Weights of a small transformer language model: 13 layers.
MLP neurons of a small language model. Each row is named by its layer, matrix (up: input weights; down: output weights) and neuron, and shows model dimensions 96-223. Each number is 500 + 40 x the weight over its row's rms, rounded and kept within 0 to 999. Numbers have three digits each.
After each neuron's rows, "fires on" lists the tokens most often at its 100 highest values on Wikipedia text that the model never trained on. A number after a token or word is its count.

L5.up813:516471561520542553445479512529519484479500563468421483463477556522500500462449414523516524450487545499509515536533528488590505550350466443498510501488493516525527562508467478475502472513506487440543441543489478440522486438532478447515539478474523570478514486547488502492517503502513519561463514458414478488502496458468486529446473541495483459518496565457456490462449485494463465502582
L5.down813:497494473462458536500564523516513488472490569537512520530502544460529476563511423494492539419485483420589483524475568509442547481533476491524489485522484472506466442581458382537479520474488500591434553488496442467498505538505448478515477452506464526466485466511595540496542529507521570501548516533557458525483480518474549421489506530466466460489518478550555455515572474401526515452525
fires on: " and" 50, " (" 11, " &" 6, "ig" 5

L7.up202:531474536508465521463456458491433419453523521519454548491520434462480454483475453523465477456515439523527512506529531475490513467483508508549534518487497466496566471529481548508514482520496647498498474488472526533494481513485464453437530477544483477473493539415513542508548523491482585521530483512428543486522505454452466510506540461476541514524477477535459494508570506457542467444521
L7.down202:439501469506464541491484543500519443446502548528550549475460526462461399504573511475473512467523525495506373506531574499510513427450535508550484488521457615503520488502528522459570492511525517500496527481527525511539484533427511533501477430542557505470541528554491459531478516440533436504505477425515532518571465469425488466445522432516509465502525522490433471449452481512477458508487
fires on: " " 44, " (" 24

L4.up409:567504511582446497585451505471474493518547531520519495512520467443552460488505555551478482507445479579466492552511486444506541526560503427556470506576542460446493485480514514533456430495524446543426516470492493520544527523491505487548440524446442539501465453475523593498558545512552476431537568560435501491516486455529496456425492503522467481521465506522463498434433516516479533495499
L4.down409:454453493522463544431558539476500495484444505502506533455509535530571454501512485549459586532480566454445438531501520522502518478472530527448482558461461498519506478574558521520514532543487514480583459452453523511485496529462442508490510480565501512494470502595539561544464444548509484484510515528480504473622517458461517512492542501499428450502525476471462521542504562542500541454530
fires on: " |" 42, " professional" 6, "0" 6, " born" 5, " " 5

L6.up1164:488499475535544517525490488479487441499484468528476473570497479562498527447481552508537478455546446471552485500518475535476518498499492521459446458478505494520470451475580476416453479511562446569443529500496459648529551484494489559535476489556520471529500511483421464499515435583555526554573485446472473521453552487521517517541509518519588539462477487529455543497515513495534478511475
L6.down1164:442572458465443503478555495548467497494451491514469516512528472461487483521541503551483476428437527522588441482489461489480499481527476439505441535504488520473496453560448488493540519440541425558592533526489474410469515498458529498574482468426533435569488426549543576456502484440456558525454531443568561549501451496492527568486514514437485492507530455456491489570522533524465518533470
fires on: " " 25, "." 12, "–" 9, " K" 5

L6.up334:574532475532549443488480446587464475452491529529525516521464428520521457433472457518451503497480455514503468498444486453513447552505552508476545541506522490469525494523466441446558562421547434433451438516490529486510561450510499491547533470457480397546488521461493565556538484485513477505494556554489467500541495433564503569529476532553452403539504451550496375459538421470480494490484
L6.down334:397515519416478506486482504460512451521472436473574511509465538510428506510498537515515436496549483523539487487502515498460538518515492470481435459500481508462500503548531561514464518609442576499512519522505448523488467454439514481497527458592521543494489511502518429418455501477551507501464441471489545504474448554509444453524524466405529537497494483454520652545446504497551518521466
fires on: " of" 10, " than" 10, " because" 10, " by" 9, " to" 7, " as" 6

L4.up757:506510473554456499541578502453527506409542556483559523514545530430576518536486516595542544539498490528552446520433465582460481511430480526565479540490456482475484486502459476466521466569570434509520483579529500557497432512457567524459454483523514493475531534523574476494487533481513455581506530512462481530476470526507498487523481523478509533498472455471432508539599517495523462509497
L4.down757:501439476465567525509489455543530501579476438519505469548508596610513550530522576480498486536595496510479495555541525531511470556511508484465457503492530484513465500449529543481470575472541522490449534443473489488479486484526438485513500530451535448558533538472510500551537483526550474503479516507520458576487391571429458518456526548580479527470543509505545460472444496468482533475440
fires on: " the" 30, " |" 25, " a" 4

L7.up960:546487515462508495532488455582474485581539503482468567464532523489459458503463473559535483476543563418551529527546483485515459528498546518480509495544554512411520436464507507505514551495521459476503539563527523441567507448420554536535588487478408547572515486538466497467509428534578538540454431487497501484486523472451490532501540518486460535519542519522483499576536511456491476481502
L7.down960:581483543493502491484615468446466524515467442456476391557503548530504481405480418520514480512452450510507501510575501444561538524607516513464491450484521467558504526547506499535455464492524537482498515474545554525455482514540483501520509521495494452406463557527406518485558528530498535520483536583538445518522547526425549423520509604447501502474528491468486523473541508403478563510468
fires on: " M" 75, " m" 4

L4.up1299:536538457544495503495445477542510501474509511522546452413476496530585502491445504473517551542489465487575540519423591417487498480482485474494563454534460525590501535488436475489531529501540510525556493499461533446549483529400490414516487515551515523513506460492491508579470475552523516462478491428486534524478503483504499441508479511460482495496540491501500505478475443433437521508520
L4.down1299:516463528569579501448546492478489464537544444599494477548561537491435534550516503512506470463558409489592465486489518437524520523518435451529531459513488516579464526539469486426481519482460509476507546424549509552481518512544524514479474532562501513528462458509495439498482504537411406566404436473460472490541406432423562514525543465489491499463519574510520502549538514500510534521508
fires on: ")" 97

L6.up1308:400495494531511575493505491543497543414483475490479457491425417529442459441473529539386512536451569466527444509523534507602530556482491524560447446521496478513466532457506505552479461441512525494462493546554537497526507511602467566518506504505566473556487481552519435513493487530496527494547456511517511473426490496544471517554435566526515483501448536471508484497457533513500548470518
L6.down1308:522449505511481478503579533509461564535506450532529520497508522502520456605525512449555454524514462560565373560437528447491424491558459463484504575493433575462467459503536455489480491514560516434481493387500469530527567512527557537508511504452572442529520564513523459421499436492534559477488528543507391561564523486506463452504464471503558522524570479540493478514508394494494448534429
fires on: "." 81, "-" 8, " College" 4

L5.up181:479415469498480476558567501503494508494573582524468531498490581466517477544473566518629510544528489478443521519535456551529510501483477484485427443493491506495480499460419504550501504453527476462535581501494504493481501469497489507466526524517510477543534487567519538483515518482481524490521546457484557507492448510477430422552482459432490513466533514494428543451493436483503462543525
L5.down181:540572528521495443512523461509466481498539501497478468480454485514508481543486465552478549574549480494541464475535477444459509436520520490413494524479513440451529533446510465501431522500559459486537524490489500471509541497459536549508492497469518483433465460481445457557490497597502489502495569507460537551462493549478584440464455489403451441437530452491545472546508510493479514562405
fires on: "m" 23, " m" 17, " M" 12, " as" 5

L6.up171:465435505480428463547474600569532499534508506506487446432535460496492552454462502510448515551518535446538476488495508445563500544504490482475582488530483484507531497514438448540530514496516471511543440528460482624513507451460532478532527499558541504496416550439432508486498544484457483512544549477479545489503450456480496492494590481443540538493527493518561457524479533486472510517556
L6.down171:491484562493526513563536553514576493447472468542482506524518479494551512454573463443521476510478537548521570392552452516441467489516459544451502573566482579467425540442465491470389474413474515482457544525505518500542420503589514471521446501500448517469531503470442514499516498432450499527531577466454502492571429436472533578454442494489572535500527491448407478519546519503422528549506
fires on: "E" 18, " al" 10, " E" 10, "Al" 6, " El" 4, "El" 4

L7.up1012:484515535508522513542431495545451550488499511454524506504493499474507521447556460501465462471489434570464459518591523489486505551448523539471508582515523411483499538527517504491519552484504520555501456511483507473433520426543488592485458487494483548539541540532468492449499474484467563555540520432543512497437498545485472463482510485558445472610468464455464504557443418477547508502505
L7.down1012:483525482537436578511440519535544502494482515504478500451442537471443498485540487550531431499469452397519507463558523450432519533566495484486539526473478530539489476488523554471461466497471509487513434554399432487485501440429474540496458493487493474489466488605522530403522529504519432504511495465452554472498518520440499503594557442549481509482544525490499529551447498535515531516497
fires on: "D" 21, "-d" 10, "d" 10, "K" 9, "k" 6, "-D" 6

L4.up1001:498600532531442412468459556482433567480510450526456547485462523477498504448537481537523530444428525514512478507526512468467532500531460483527588465510488449539573545463477539486555478548483532531506509513425424568444514501510598506506507478525439571494511477418497476461501513570584504498502515445534515502484503447548488561486518502512501477542515579529463500454519526425516460464472
L4.down1001:511531509492452470490504443525518563529494473526492569450494510481425530520550494546529508493507425475481544540585515478441495506561530530453509495579492444572496538489450548553513523409431489458500516437534523522531523518461578550507560498459478547465450593548426459475454429561573539556473553413540498546440462424537537448449562439503494482495517536483568506534465509449505500502544
fires on: "," 54, "00" 5, " of" 5

L4.up1291:558474534497427467441464485559509511429543478532459480504520499480549525462502518555546530484547515534462490399508534474514534501527431481521539545482549482541487477461574491492456438501488509531525462478525507443498508471511495496482520522492477426536470472502511580526485523523504468542539459513418455509551466480486544483564503533532485532489406488477520368510468494554459469601460
L4.down1291:419538476513561518513460489508446502514442520470575480515489508548472506530530513416420464514524543457455476446533501494439494505529581514476447490508399504439584577526407545499515531541516469429463515531507477511452470511510512499524483512471466551482526498489534401483496448541565508479428563583556486509550459565517482484478515440495565525530584497457521564462471508499510520418522
fires on: " |" 34, " to" 19, " and" 13, " of" 11, " a" 5

L5.up165:495484483487484493430467456589517492513451483524509485501513501530479397463486470499522576527507513480524506482554553506539541447559444488520526449482543508511461553422443513563506533473590497507436505453485453501450477492577499561513558511543458513521456550567479521474501497596617497451498473517497480411510461507491451520501525559470484473469532487477512535511508536500531434501528
L5.down165:554502529487545465497504497500544509405448484523547468500431470473493496526504475471508492518419436432490484508469472496491475453441525437489504475511563478533515430501481465537520455498497572563417484548405498546534521532476480432501494510553487498534480444464503553467504508546496471489539528427550402552535457474519529498513486481455514591452499466527547478546536412460484439493500
fires on: " and" 44, "," 21, "/" 10, " or" 9, " (" 7

L7.up563:461505546489539513543592504392507447506508502490591499432533468507562487477446513491525570481492492565488493517496440487536484549467439504485544514528503555558441509539513480521497554461516524470554507514523478609472533550476475490588498496574527475480529508496469539541437488467443537480485484421461532485504490489479541463513529558518555489490426563530461440546478482522535459528502
L7.down563:519484525531520482371456438563452512525538426552511506494484472527454501492477490526476456530500454511439359481438562494484492461565481542483522512531555607504552475578440490512521468601525442464550481476453481505519531515547558537526416537513440513509506498513493473497463470513509493535440484485506574526442422405456496551521526508500458488467532472522463493544488521511497461472569
fires on: "," 25, " –" 12, " is" 8, " l" 7, ")" 7, " ar" 4

L6.up52:518470560514464518448567518497504508475511526469593503524480504485537529558547520502442545620498512452458533541559500618511473512485560498477557488582508533508415471525459467479467524575467487459506427548491608496481486497541443486449471551406480448528517532463540557468482516519469516436519460569539519481524506501457509513541541478483427524510478456501405535551550549527462490494531
L6.down52:532579521510558476460490501524550519516545540493498469598482452457477485513527571467619501514476461469442425515447443515530431458568482487458514501468533411556497580516477498433515515472480519472461488537502554521515520502529495401512464448494434537461469489556498483531493473486509452481558486549493475508469480436499434489526416476449554526522565497563484484477486471440444476509540
fires on: "," 47, ":" 29, " and" 7

L7.up72:512480408541492462555463486562505530490450487443468583514493497531516543471493500385436494520560541502478466454471474522496481557584471508515526487449510527565482503538486491497506468502484500559535439542529465515468466570518522496473544533526526510473566492466564468481498551443469505472554516566469513485535506503499505512507489486474558491499501479567491518514450595448530517473517
L7.down72:428480492484475484501531522566559498482552545515509465481507506506464545444531514444556517538507463528468503484471455527458471509491535473429516412498493545430503471501469555505426552438533521503446536451428490444480525516467472481513412560518526524451498451521467556416475473498507510491582528523449514477543475423450543444460530505540528559551513538449531498574460491472459495570565
fires on: "E" 18, " e" 14, " al" 12, " E" 9, "G" 6, " j" 6

L4.up464:534489460500573494544540467408496492530483502495455473515582474476471544517419473540440543403595566543500489487529486507541543557491504500565451484519510511414510510462508452517506524519522400468553584500549431557533492443501512475551493465575481501508527530446483434452513526458520560448559523518471466518461503459474457464567459416497475488482525563514530489526499564493523513499462
L4.down464:532424449485516535471452474571462509526473499528478513509478420479521499526525545531525517539553515503491542456537494417477444499506435489451505543495497544494437454527512535488526579449518494427465514495415482452484550508445515446576461522483478423474460481494473548481530383542454481482469548539457453503506459502565517439576513438511517552467440552472500527540517548422511537568502
fires on: " also" 18, " was" 18, "ly" 11, " is" 7, ")" 5

L6.up1250:508457533562517474477448488505460469431398467458466518413427454535566505483540461482448491494582538449532483543452530566457483488448436426536516472516505544568485534470511493489466480487478455523511514530518446480506510448528518530563469491541475486521475441496489520512457523486482492449470486503468527524488521426494401515461535467449516543541546478534483470495449489499398492488519
L6.down1250:431552526521503465460482550448432508543534530534548509558556490514517442565450501533530471467540500545407483557583512460505475534434524514406452471472565644553501436558506465496486471474444485465496467496540485457470479506515468503521567554447510483459454446523486486441441461535544457583441498552550436544492538527504469452451510543553596494489504474575544481562504475420515472460448
fires on: " C" 73, " st" 8, "." 4

L5.up1379:517530452510551436507468531552465522559511534518513420490478523493432518503484508523504558543555448442544477517491514490460523581520427493527549494472518550539511475576553469484497497523455458506512444436511578548503478497505523456495469466475453427416560503542497527505509434507469498466472526526486465488531509456490477484473489573488508500444464542514436478524535592481478438514499
L5.down1379:550487471535492520428505451491579469491484556500475432514481588448600518465485497503512473442469502469418456519409423453471492547482446529443518496490515491494532495566480512508496467471443497509519525581543449487492448479454509485480568443485500473475478531517514494526483468504535496493433507501552536516484453383496529572501603473530494476531577523437465495500530528473498613529535
fires on: "," 20, " that" 15, " he" 5, " because" 4, " it" 4, " said" 4

L5.up1149:474501522533458420485519532533535487480450485476499494569575471509459458490498524476508482500496525484491553540532491459476404598511502504491502497494518561599515460492475470461519554478472499489464432454485544531495490532475521550460516535514466463540487508519470482466489494418488465507441480517510480518545515425478480476543542559517508528507446543561500585500542508450492457556448
L5.down1149:527480433475573598551489477534501444529502478530421526429348515515525517477499422488519442487549486498565518489447484549495531421453469490542474558452466471417511516434481556495534513547548588479497481485514479536515471460529465434520480477461445503502451496488524514509522493536509528457552531490442516464475404552535525582426474438473468456512496432508437481518449460556553496429481
fires on: " is" 25, " was" 18, "," 14, " are" 12, " " 5

L4.up371:502503568536466548471505542498506541551534473535476508550487481500507498480493460460540477412430567539472523486514448440519535485450508519507490513505534504484531551531461484520470467542521447569521471395477515520488488533493531454538527479480509594456455509479523450486548548443529518511423578514430426512485547487555498503506493451500498474492504490440520519515441525432476497451556
L4.down371:575552484483649528578480510477482431533483417450557533509538513572510530470494566548447501490518511541474560457482492483468529532504500539532511467460511509542539482576528470416550516494482518494528465448568430458462545436494465478397481523511574490526454516515475440486557525493545530542434436559508463488437547479559479489530448529475547463519448578514477504497459506520491482465488
fires on: " is" 21, "born" 14, " was" 10, " to" 6

L4.up485:473495463495470541539440481536480496498545493508405401528520486495555490510517489447513541398515545464421522501494471440509537475462429542493530439557537508514546499538477562537519546505536457520490487490458480555463522515497464560445496519535462585460398444506530515529535512498573464457492500422498522487474536505509563480498535556513517529566525480473495484505496545448473479515560
L4.down485:441487526527558516505474571550492532522481487462506548467471488485479464546428491503453423525514561510454473507492494481473536430487500514509513476406486586502452531464516463484490514536507473469490481445452472463542515456533415525443480526492489547522473469479482478447556470479462457498403569530473479553514486473590511495541544557489542512547503509448515561571466509491533539551445
fires on: " is" 24, " in" 12, " American" 5, " Clade" 5, " professional" 4, " was" 4

L4.up1226:521485551558521540515508504468427455509479492506432445453478491477500474562491550397471549515531503580464490493542542535468495474502569518451483515503462533493433538500501465430561490528543557539495476581555522563508557490557461493414505512548549469575533478441529458483465596518537555433532525534548504485495542495545433482560447517477473518537514502442485477565512473456471429509485
L4.down1226:473513453514527520418470534479512424496493525484563483468550527473500494570501512494522511535502438570464512485498587408474457581546482571441430524498451585626478435519466455546507478530534437530502539444541460551417560456495509519551523447511459493516558472555475554534481469493490520534519505525442517499574543466483470527460613450484537561475560572494525488605490526455486481503495
fires on: " H" 33, " st" 20, " " 15, "st" 6, "ost" 4

L7.up585:557417504480486520417447531407497415496499480518463542513509529441374488519480484542506519470467450455527482517540509519493436530458542468528501543534484506518556455453506510519452450517469541489503455509523451527560527534473454548496550521528423477502471436450511494533532490566520450471515529479504475526540465461541526476430482497578505477521458525435499527520553500488482492547487
L7.down585:463440531511546434490458479488513432482483466494477489470458567517517547466482449448546444462484510469510451514590401513501467414407529478497487537462452542482439486596530398427549481447474574523469492561458473544450515546460524493438488515545548472543486517410480517533539576521507437459586468514506438536474512581540588545528547462517471527598464496422501535533467551505532469453507
fires on: " and" 51, "," 21, " •" 7, " or" 5

L6.up431:495448454549547517567438461537520533495501502469472546488473463525474444454605477503516462478485527501525443590490467503417461518500474468426533517458486451488526498474420468517538537503469560527544502451435494432509536493558582538486508451542542478490505525559441608453529458555496495517495458482449477504581543488487499453492545574487465469552529472506463458564457496526534395503504
L6.down431:586510539498532516490488573444465548466498443558488487474467527538496446589518523519492452516479441490509458415477516437451521497505486486455481454475452482513534510542446553395446493481525480500505497538442484486522477414507420598471568524543522482541479515598526502459510439468517460495473463461598457449486509517521435453565498545492477457530484565466581472461562430570505520477540
fires on: "D" 43, " D" 28, " which" 7, " d" 6, "-D" 4

L6.up195:497462515467500463544554487521465493505551516422551472539508520527524513528463476504490446490464618463454540543528478484528529532454539533465419512462455466535561489521479497490554511531506366482570546455521470508500454542455574484511474537462524474509465552585485458508498418528462513560549461494489472534447558453485419501558464525571517506487537499555525489487450545451425513517423
L6.down195:454474479545572518535496522469513470551480531516438491562472514547496529454570493520460465408500521486617610444575533467554479466427496473491491545448496449473493473474535532487498512447479525429471522409571506545544487504562513482450410512485468472475476522555510441466572437460501496505499493532495463460497530468511497535500499518489487514491471448520528557464520484555522573409461
fires on: "," 41, ")," 8, " had" 5

L5.up1144:499468457426542500433474541532502526459518496526499563571506523517510453546502582579495496494524475473420556577430487493449500551432514504500480515512509546491449553501524436522514465512463422506453475402501422537440482459421538528521476523565496465506525429498447516474519518534544526531561471527524560540456554454532526534552503490498499497547518469413512518587529530503469447572495
L5.down1144:461486535506513497546515542469500465569469479529498490459490528582437547567487438464489484478416533495536484479576500565552521505510436551427526519513502489461574530466471557444516516512511435521575486561509533461475497485535539565485567480495490507511460556496426435516480451519591518437497555507468493503473446590532504545351572440480528504507484473511518503458500483525520455464497
fires on: " " 28, " of" 9, ")" 6, " was" 6, " is" 5

L6.up1072:571444570455464525485447453472401476446545545515489471534523472477488481517529496518552508506574550510446482526514482546495502529510521503480502496471506467480581507550457469441448483471412486582513567580405504492609518499496434551455475463502530496491419548425541543461471574497497524502522482517455486603505499464487509525560458515437556496529455523471487453492491500453516557509494
L6.down1072:468573495554519463525489509585455470579541532579483420486532403607515512528495462452487502501468533462440521539541454513554524462488536519431497491499460536454576539515485505539491517482514458361514482513467469479543531408526494481523471415469429452435483439504419463506549560507444470513533538543550520460532487471532456504499542479531603548523533509523502543518455496447453491478506
fires on: " b" 15, " of" 13, " is" 12, "4" 7, " a" 6

L6.up1243:530484485578542546477502589493457478537537543491488536520513476568497490470456456403509521474519534449483485514544533472443524506529514500569518495491536430547503488439521463481453471478550558466560544474482504485504464540547571503554510464523490426589483480502514503500529505542459551565436523518448477550537508541593460468498487517461526487469468484451565511460500401465542452511509
L6.down1243:542524543524549441493425510511484520476490500475556479460487502439561446481539475431522461471529489481563513522460569460499564425518499518511538505481540535526502557463508549448510486497499559500479439503503470541566526451465404512464500478570575484482469485490486531501479430511548422575538514508476478468499511519534556558488453511523519496498425585576523485478485528533496445524514
fires on: "," 63, " and" 7, " —" 6

L4.up608:438526543506522545462525513498523543512541419519499444491534474497545539477534455495530557414487473583475453511486483550476549529411482499494500439521452472489495599463407491458560489521505532477563523581496519478537512528542570469511534567497477503574521517543531542452538499543542468493536452515544532486506499516497487581431510456474469533504464568494563436451460527444558495540500
L4.down608:536452475572561505442529465577561501568501517492473543504467514517517469512458501471497527528477507499452529540509517517469504511524541502481468485535523565447520510478524516533484503514509442454486485552474473489526516467541600522523490518432534436530497517512551510475461487457537455460433508510517467465576368531453483487496550534476475543534559484548511483459515503555452508539491
fires on: " |" 56, ":" 8, " against" 7, " to" 6, "With" 5

L6.up565:436419516492485476426411466531521429529563473511569491585476469441535449466450427491547504547476454494541477565473481494488480520466465495509476526535543511509483542450429490541494503544573578484564544427504501491482486475505466479522545527452448471529464545526447502598522458547457497460507523485433487504544443523444502517532504521582392588505512436488504518502479456527491561541485
L6.down565:468494515591538532441520523530491483517495499446461482553416429477550410420511465450435504572515416478496514463451540502514466494423394524427497512484494516543547505541463502475447552445497481412497477488499461474499467479554552545502494486465493501537494468519475544512479534437536533498498495486520535497483501585523446424469541563493485485437476471561451540502539503516505432560528
fires on: " as" 77, " too" 5, " As" 5, ":" 4

L7.up1036:501465515549499486452556519443475456515541499506547502559494547515544503543522402432635508500520431521483492493501537422457501473510549475452521496520495447492471504531458472544481510467496470458477547446591511606558514464491470496481483530504528552481435562464502526468423487500463568420457508505512519549511507552443497457497525492546461453451479473629464459478485470544542549561538
L7.down1036:513520467502517449497571478513481552551485539517507397507347497487510596488496498557517465530468485487451490539477586549514556508536455528565509538553499529437492531478557467486487540500526439546564503547459534502533549492476488518487493517537497448501525428499497516460542348520461544434466559552528576438485465559474507582466550522556486425483507459432545461522506523466528500502446
fires on: "," 37, " " 32, ":" 8, "." 5

L5.up6:530503419475464437496510539439519476485439515580461505480517454458518450535455555513446481464570475476446551565498500544479507551504479465494448477487437422496492471536463453484515426506510534548553459473504465637513470518419471530489483525567553462563577487431485534461511480562519470524531447505532508476457516559480480473455524459453494475478495447519498457508622506459484538475515
L5.down6:492502462410504503429398528518465551485504476552466462557514521480433434440441475531484495466556481464517445463549536490416478509486545478434446513445542580542495495498587603497477485442502488548459491487455577509496562504397548546457448516569429482478510529543455503465556489545481495528451496487461454474540527513527492491563516491488502519508452471539507511530524534452507546495588
fires on: " P" 28, " W" 20, "–" 17, "P" 11, " WW" 4, " D" 4

L6.up199:531506504533495463408503455547481540440563485549456520532548520531546443506512532532541541480464510558544561554483496526508549608502506530476524519511561561516492475479494493552528524599468460499478585492498404538470534528461487487475543488467557454425444460461507549414457490536443530461549485498475494527497463447449571509507490505468484464483466518467533482496470502554452540526465
L6.down199:492459534460516474553539498532509441570483535513508523485498448404498546513514499423504506522479439434421426503455555466427431504545506458549502559516481482495494577515481501439440503508515535457523466503553515592476503501467522517483469539503462514522485518500485474523546518527531402514430499560486500434525507513481496508453516538494467534568468511573482457487543504510511487509548
fires on: "," 30, " New" 26, ":" 12, " " 6, " in" 4

L4.up506:534529515549453439477496473513565503499478539466444474520472462521434553514475485451532528500503497579533489543456490513531459417541446508549451411499432512477543488506556598493535518521515535490523450463473509467481521517462485519504525583538471493559548545527566511510526465557502544451466499444438516544505582472495497486437509501404537451446487561495485473414597506420522417525463
L4.down506:433412514449531516480498478518453468470484404498559528449475445508461404390506522521544459479513477491525561459519510491532494562523588463413560499458529560470486599519469535487463503471506471493450555479498475488445467534518475550505502510439597522464512461537540514456559488502557531541493482519562539526556476448574511459547528467536530542560549454457519493523485470529526498555526
fires on: " of" 42, " and" 19, " |" 5

L6.up497:491507493494494491471534527488466600433540507570547474465472508492480514492515512442445496516512502521520425498541481555611472479528510470480485472508508567595512479503532485526516518543572550477536469595546510471572454550535530498531534413417404476519497446560537456495494533541506489543464492522466493523455494484511451479529505509525520496469525471465532515525413496460479552488479
L6.down497:452506512537523484486477480569513517513478518502498509455574440495522534509488481498488505525447565537479477533506539516493464510515524534538499540458512565501494472537510462466537538450585503581521573491523442481378491549562519458528500493472490505528484503546377487454469548512488495504568472579456463490420519522562469460450500542545547499486544467437552475554494496475517532451429
fires on: "." 40, " St" 21, "St" 7, "-st" 5

L5.up1104:509448531499504460531474487531536518511482417521545482477453472472492471493478412495494566525496524503433546514503556514480515507468504487500522491491513484474462527535456439496458538528491555486539486456511523524521519485473489507469468561527508464517463462431531436411531502452517474498507533496462471544480480457478534479566579487565510508441546519532484525486563508496467517456480
L5.down1104:470512464497463471447534529554507470491525510521483485451490469552457538488514521491480488465509424548490483402495473587460522504443526469421580472519528534514496477493532559469481492464492405474487541496498503481514524484503559500505521525460489494490494560503439558575483526517516509560436491458528543459469460467532531439487469457491480522515521480448466467524494518471487495520484
fires on: " as" 29, " and" 13, " \"" 10, "," 8, ");" 7, " |" 5

L5.up148:498479458546443508510494467542539484461599507553409481484441566513533522419455511455517411487437431520528504515460543479564526481494366504499461492504544523442496474487534512528491483474504472511532509558409556501460506544519506484524467595471462445538566463483578511524502573501450488555483516453444563516526460444512476525537500518521553466553434509499439495552475484402547475519501
L5.down148:511511510474533501495547523510461476516395474535540531531518482518442473521569479558444574533488580520478498443501436455475463525458621483436500487567506508520559516532506461512488531505492554518459517446576520494468496460381434490484487429485508557482467462528454481481454513545574485503505536528537477454506492515498552452454480425499477459489612514471594503471524508535481536522497
fires on: " of" 21, "hard" 12, " de" 8, "way" 6, "ay" 4

L5.up865:535497499514510520491503479541443506495512570509530529520450427499524509459480463489518541496529532512496512497482496540516502549458498491525540534510533489487482475539453528559471431422485525482601553489513472525519471496513499536501478490564533499489513489548528521517529493519384485499417529544446468480539549462580463472484569500523525470511426476502518463500573537542487474493493
L5.down865:500545450525576467510501531533397504566489518527513491529500522569582490428556459442482499532524504489530523491531502488465558462511456565485461510531489507470590540468533503458524501473533534486546493481492567536574474488430517513419480510533524488554475453498486447531543512513516541495501531509460476490480546512538533502473489522534518470446462533423476544511503483552504477528420
fires on: "," 80

L7.up238:460483478507518435512441499468426484571503489531560484462531512570532524492528520451507493538520508530535536565534560486440516512617441495498530534482502543489494537551464506504430579519568564578536489476563540487470505469527487505411452466517461494550484555499448498467456533503565478523551568491448527526440492515491443513546456469510504406518516500429474525544454595492496457490546
L7.down238:520552514540517557439442510473531522546510525502526494470431506483559488513476519489559462489491515605477434519494537553431526548552510509468460456475505566536484558533529464501560480507495572495497511548508497463467499480590473545527504549533461525530499501560531510471469542447536505535543487483496465453492458562505459506504495523486543461457553462467477523546534597451497497446447
fires on: " G" 29, " st" 15, "G" 10, " " 8

L6.up1134:472545489498529478643472561418440518505530500422385467556475467509575500536501508480562491580520545429463526516421483516533527509485468459578555515549523573505505525484591483473531501486507477490464490481459460423508473496484450452492459472488492508550536546490486509482499570461512490507538486501480433524490492428508457539534525591528455503513478468524524448501491486498500465372449
L6.down1134:491485488486458545481483469485473510476540477508526477405487504562458521423539472522464545444485557559532485498554491448425522470461529473482498493541465461468552443545450535480489496528450512506520547625489532563464505487517560446494473517502490485499411494549532488492561432541523447527461527520522567542523500531532488490546552471515495477595464489494515502484470481466457531536584
fires on: "," 19, " and" 18, " at" 13, " or" 9, " of" 9

L4.up877:546523505474497458547567496553426465487533537430534560472543444464516469514422445522489481481466457528515479522551476514563455498444520488539545472510517496528571479505416450495498492415485464527505491530547428469445531576509474624491486498466498489503507493544460487523507466502476596533483479504504517467427396445414529525488465445569533534435395514558548557436495505577522486464450
L4.down877:477503438488529493528458565400607487453541497572443533530504521490508523561478439471521554501429507531460506468564534514514482523530475494462443547486478508487532512430488547514506557505531555484502530449508499477494507478530543507502541422493492520438456440458476529535488480589477527425516541528441512462449509509559486514527484467451435416536468444538515509487496484472478537509528
fires on: "," 47, " (" 23, " " 4

L7.up1196:528448549531563518526563548493380445408444475497492486490357500486520583510497476454506537512472548526497522510445516466557462515555476419464565496437477481548450534492466511491465445585556573463486489397484532553526499514460466480506530502456508489442474563504486541460403439540550427480475520510533479538462493454505519422557453488479479503514571415440468458510526571432502493466496
L7.down1196:544517503502467533541524463531573624580534484472476471443578474483486550493492505528512493481495487498470451539461480496480471510544525481548492498433478491513414506456538488482521534493528566462557433545453464496474536516515568471510465529638511468498475506542452478482559456482494524545527408463534456462510461480520478557525485468468540505495491507471568512444518422508416478524504
fires on: " an" 47, " An" 7, " Win" 6, "," 4, "-M" 4